From a checkpoint of a small transformer trained on Wikipedia.
Architecture: rotary positions, normalized queries and keys.
MLP neurons of a small language model. Each row is named by its layer, matrix (down: output weights) and neuron, and shows model dimensions 208-303. Each number is 500 + 25 x the weight over its row's rms, rounded and kept within 0 to 999. Numbers have three digits each. A neuron's up and down rows have the sign that makes its largest values positive.
Before each neuron's rows, "fires before" lists the tokens most often just after its 100 highest values on Wikipedia text that the model never trained on.

fires before: "\n", "\n\n", " who"
L16.down1829:524483456522502497508497484495496518488513518526528500556513487514463482491504487463547543490502542481489537477463491467486513517483528460449497527461508511481455514498521481494502516508497475496484490541471479484485501500502470516537511501493501466512510542525508497499521491522477475472

fires before: "\n\n", "i ("
L8.down1275:523501591500548458496480475507496519514494485471453544530457477521486477500520512493511557487516569494506496464478500498506459516529489492496519511460490550491502479509478538554511504512534490496444534504514516505521468493448492459504508450486521492509534509503496485507472505494511471500

fires before: "1", "2"
L8.down781:490457458505460497475485490512461468484518496543494492519482507482527507504500474498507509492494487487485483536497518464513466482492487440525492547525514517557504487536523550503497474520533524423499484509540520502492517462495477500529499519464487524457495478552555495470556464477509532495

fires before: "1", "–"
L16.down1160:499500490474532465464478496474476529511538484496497526555511457505538504512497499518503526498474490510520492518483514496497535472501463444497491515507485537464520543508509508521489480503462534521470505497542526528521519513511523503505549491509488510463459471529517502478483521546567472503

fires before: ".", ",", " | ", "-"
L8.down93:536500456502495502485473505501474470515502497493487522477494532497508526491476492544546499526498481487500496509498517517492510503523450533525471477472488486456501537558487494477517510496484503479523515497495509531465480500499518512520502494533508528485521486506496488498518526524477483512

fires before: ",", "\n"
L16.down854:489479480512496519502476507495499508460509469555528468507500452514470475486531517521504535519479524521493467453513507488495545522498506489466481489467476470484504509464447494495509534492489511538511538511534534503504498475513511522491485465494479466471497487457530490514553526500519527473

fires before: "6", "5", " |", "7", "4"
L16.down968:492467472495542499525509508547541547530455529524501548495543446470489489486514508514475452491535581510494496522523494476503491501496503504547489483473490472468544503490499513521495453509482509516472520514485496506485466502485493485516524555497497462508478489488497504535495428498524524504

fires before: "6", "7", "5", "4", "3", "8"
L16.down855:514527484526485491537494488479456510502545506509471480503503521460484478529520499496500495469507497534503497519514537526521529518539542501483490507484464510499508521543544473537536485462472521496516530447528507516517550516450486508516466514473504502475532451493485465510503507469507525488

fires before: "13", "12", "15", "14", "10"
L16.down454:493486527491468497510496476488496524517520539491524478499492467467520492471470488527528509494488523508484475451558534482534449519513505522513491492471488594532543491512494441502531468533517493513486435545472481487495522533464527552531482472511480492519509504521513502525501497525502509489

fires before: "\n"
L16.down215:505509397531500520504470484534483483488511519517510511518483536488477449539501488526505453494479545500480487526498489498507503435460463495492491453530545522522480520481512533521457503471501497543486498511491534511498510535457558541509536514456502501543493503514453489454521451485509480535

fires before: "3", "2", "4", "1", "5"
L16.down75:462487559505495539486515503505514536502515522496491507470477454538497518530496472480524470486478480473487546476517502522478466525486503513473495467517533531523544554531515463475527506498502502480525477478495530520494485510518474478495524498471496480508465486513512496498489509505517524490

fires before: "1"
L16.down786:483457436509507528559541524503500509503463489490539526502482511533526498464517523537523505524469433503486503487470503479521506490460456522472489484507466507549527473509496464488479485497486509530486447486475498488465512465449535535468475489521538478490481510504511544489542468453460482455

fires before: " | ", "–"
L8.down431:488505507500516500541497509469501478499465482466459535521517449494477528496525518576507434530493511498493510531547558477448462489466496525476552483485459489558515492488499506511550505453485517507453467439485506526464515508521492500487491476455501485488476470482469528537488497519455474525

fires before: "5", "6", "3", "8", "4", "9"
L16.down1:497522431495511495455486526496540506536465515502530481502492503474478526486510522532520543484495640490491505497484484500473488513496511480458528506483529482526506539468527497491462488496514491502482490517490512527491486508481479494519481505500473517480510489495509543486497540514475503507

fires before: ".", " | "
L8.down584:475508504533463503519515517499504502479450516471454502501512476525510522492494513489502468467456538549487488520488523494487483529464463495541529528513511492557522474514489515498540499454463545479463493476510500520522512493500461480512521499500515509462499512459521535505508525514500514492

fires before: "\n"
L8.down801:503550495497469472476482478503505489455491492490474494445499532514485512469487485541487451498528495483472489500478472536546535476486536515537482502479551512513494496497495516485481523523470503505524525502502521519515482472509498501459479505508515512523500514481472506513501472516503513545

fires before: " | ", ".", "–", ")", "4"
L8.down1017:501498484437507508531506480509512499464502538485512501521531508494542470529467468499491503483494477491503514499486450511519503433482469511479505490490506514516512480521480420490512487496496524534516539494518524445477464495491476485513521505470493490469500504507506530477514543509544508495

fires before: "12", "13", "11", "10", "14"
L16.down389:531511501526464507502483504526486470465501495535515546481512478475501508488490511526488487474497522542522523498472551500485470496488499446481518508482559475532543504465523483485510437495506474487480500483521487473462542491490505487512505458527516521497531501547498448558468535543459539474

fires before: ",", "–", " January ", " August ", "4", " July "
L16.down2035:531521435524544439469513491506502539503495553533532514478502510498500556468518510458492471529533521523520469501500479489485518471482434504531541493498509566478496503453504452507493518499488471521506451531504486495511515505491485514471481492506534487454484505483533472448515536524505488482

fires before: "1", "2"
L16.down311:511512413487530532472544456514517531470523512493506477509521507514487469479548480469513517522471453507506549474515529479522482504485494487491522511466496471506501534503504478457520482502554483500483531501480494502508485526502484533448457498521521507477518480522517538525509493482543544485

fires before: " (", "2", "1"
L16.down43:527493469513523520493476507546477489502460495472526484486514510485483503455457456501509485506480473483491482461537500517487487507496499517534514480521489497461441497552463466490483492530455472455492516525474513456565469494489500489509454486513496518476518474473479484482468469467462523497

fires before: "\n\n", "3", "\n"
L8.down2007:516484464533561523499456501551500492483493493530512495559542516489487475473510527508539494509469540482450468525515458472478528467509514489509493492510470489441554480463460490506522479499518504489530472519518529505463501513480489500504526512507501496490518523484521544485490487536477529482

fires before: "–", ")", " Western", ", ", ".", "\n\n"
L8.down1819:454501465512539538445515482494517501456457523508498497528495505512504439476479490490509469518478535494520484518496511510466523450457500482505541492488526550521460503493507476524494514509494454429494502541505494509456490538538473519492514466509494496510526479505503490558503491460471479507

fires before: "1", "2"
L16.down715:555486476476507520497497506450495539482492539558520504484509472515502457508510551501518530493506441483502520479476517493511478435476512547508506513477484507469523524515474510465497501468490496459503527464507484493516505495478505505506497506505500502477543477507492465506492549517522534497

fires before: ",", ".", " million", "94"
L16.down589:526535427492468506480531503469516482449542503474471514461547498520511487502516482475469494453526532508510523525491519511513529497529491535490499489511502519480535524542483562475526501518469502499537477474491521485460490526491535507489517491514554519528498491545506510498478480503538540525

fires before: "1", "\n"
L16.down535:496481455469481492503547455506543549492510494490511510510481546426506503516515537508473505508492527481496489536476529480513510524487516461445528486520543454504488491467484499524483508510447512445460480521513501449515523470500520528501498524527538488520519521533528462508494512505497501527

fires before: "1"
L16.down1400:512519551493491507536490574544505492523539493514497549492506496534467483495518501488479486507478356488502516475466530489461475433514516506503486504473555527536530493537482491503511472526508488498517557487541494517536508507470489500518456499519452506485546475489491507534473498520511478473

fires before: "; ", " |", " | ", ")", ", ", "\n"
L8.down1137:533537458506484482444462504471512534470476491539482484497492492516546487514455520527521501522511460517522556522473482491503523466481546480509497496507518519516517507550504481494476452499481524535460500491541503526531468531492467496471532540502496500493458528510513454504562477463509519496

fires before: "15", "12", "13", "14", "18", "17"
L16.down833:494509505498518499491549506489451503462480495497494526493509476486490485472500504577523495540503511484524506456479486513513498496475518508463520550481506515516518463503473496494521498507444489508523455462519488505484483548473523510486478558527491550486488496510533525469478542460505493469

fires before: "1", "2"
L16.down1328:478458459479499469476519548486480543472450504516484510513493435514498465478541508486531478539509466525480500528514525472511463505478501563454497468488487498520473534507533514485505520520491480534482476515475532482489496467489534499501542511487488482500537483503515526526543520493517503483

fires before: "1", " ", "th century", " from ", "th century.", "6"
L16.down1449:487469417464463497502498493532525529485519505519464529489548526513484503524490546501484517489478512471525469476484500468567476481519480518471507544498495471510463521506560488496520478512481512498501491492507502487540537405524470482503520460494433468508515505524535474507525531449515460483

fires before: ", ", "\n", "1", ".", "2"
L16.down998:470504533522485512511475478479510496529509499459524463517531480502452498528540516489501517533543436501479504473473536540555504470451482472498535511494441511484490466473522498503438509508454477526531505480543511542525521484508518518432490508505496512511520503514505505524503480529479497487

fires before: ".", " | ", " (", " |", ": ", "; B"
L8.down1834:492499479515516469527469491504492485482529509452512515492505492468512463540483509502501508481563500499489502469553485474517474513511521476509505531513523487500523491479496480485503522526503475482467457505481503487523539498498483503523495445513509473506493514543497524485474523484509496514

fires before: "8", "6", "9", "10", "7", "13"
L16.down1516:483496515503459433473465480493509486489510491543509449499543498519522523485484499489447489473490483483516520490498497492552501495530534474469478507534497521494478459496474499533487479473493514514476506506486446439449493555498516528491531517520497473469496480516489477536482519438477507447

fires before: "1", "2"
L8.down360:442490438493497490466501474526489470474455521519500501490496477526509476440543514505521472522535498484488509500471551526487506496455521446571537518523524482511531470516507492499506443480499486486529461486495483510488511429498514478503494483466463483519463492467504451492496514493544450503

fires before: "6", "8", "9", "4", "2"
L16.down62:509506454512569547492496494510504537483491512511493501479497488509526486477528501501469433522497448503444504477482505485502495312499502491473508504497541527491509478499484525462493480503511526486525473483512480497466509492522505460499495505516497516524514474505469548496501505482530466450

fires before: "6", "8", "4", "2", "5"
L16.down1869:489546507513441505529471537553479521494504554517515509477543500522488531496530527453485504480533612503499498473494514500488551406473493495470524496511519457503498480535503550558440529433461543483535507480500479516451453522499484473495491484461521506518462490471480512496470531510536495489

fires before: "2", "1"
L16.down1051:530496486473521540467490504478493501514507524495487451466519488482524469486538502460548479516520559454489497480504496463479552480530521502394475537525502483487529470507520477505497480502518504487490525503507471469489503549526532507488517495447509470466530518484519492516499564496511451493

fires before: "1", "2", "de", " m) | "
L16.down1880:497524547481507512486499473496428499516520522517508556475483520521510487499508507440493522499466495451502520533498517471491476507488514508524515460513477525495484507527501495470518489529545494501517481519506505492483557517473502517495521531473492489479533518486548498501487539515508481516

fires before: "17", "14", "15", "16", "18"
L16.down1164:474525500490491485520437498470531522495535498508505511481496496540527479500481443538508528524495469463503521476506505486478492486474520499475527544457496548519540489539548505541490537481485495469515513478503476522478523507529541521526496499498511472497481471544569471480494523529539491466

fires before: "8", "1", "2", "3", "6", "4"
L16.down1177:501547508518503492553530520474510529517542509487484446539525514486489493476482499470485523529548506504502504481504531513510514377472573498453512507527506481587496513500499510523509515509473524522503528501536468511501534477508461494493506508462484466501477485488494476510490501518519478508

fires before: "2", "1"
L16.down1874:497512421490461490497506506493490473509564450514497479500502515457494532485538496485514501464509444480509497469460515496536479486465546525507456493497470489497512522475475498472493480511493513495510453476488496468472488511521533500513486505476502500484538469471499518489531478511522489488

fires before: "1", "0", "3", "2"
L16.down404:507497507489481470507549527476488473498506503518493510469499513493490509512512472526526500508481539446482506534506575529500466464504510528503515514505504526509497496479501453500535519516468497504499492553509542428550491450506493548511502488478500474468506486510501476489476486541511507513

fires before: "1", "2"
L16.down954:485462517488501516486493474473484490490457520510517501472496465514499468473528515536521545512468529534534512495489495550563531453518507533493538522528529479499500498522517446529490510529499525478487527534513478510504511501554502527551522465540531515492522497505524528467510474537473479525

fires before: "1", "2"
L8.down1135:528517521472489524494477523483552498509509493491491514493485519496494481544427492498477483484492550501496497487520508509526530484526477502492484545496504500486545552496501512545476481484533525482456480526492492530523501498476500511479508472470515496458458488531559460474498489481508519467

fires before: "1", "25"
L16.down248:415532417506506484504526484501501538471527499495489475525495502529561489507505507479470519523460530453499550515494509486500493457482524511466476515497487531495542527505506499522483504522496479504567484510529477543513500468479469507528528536500449512529511535496501515501507478530512527490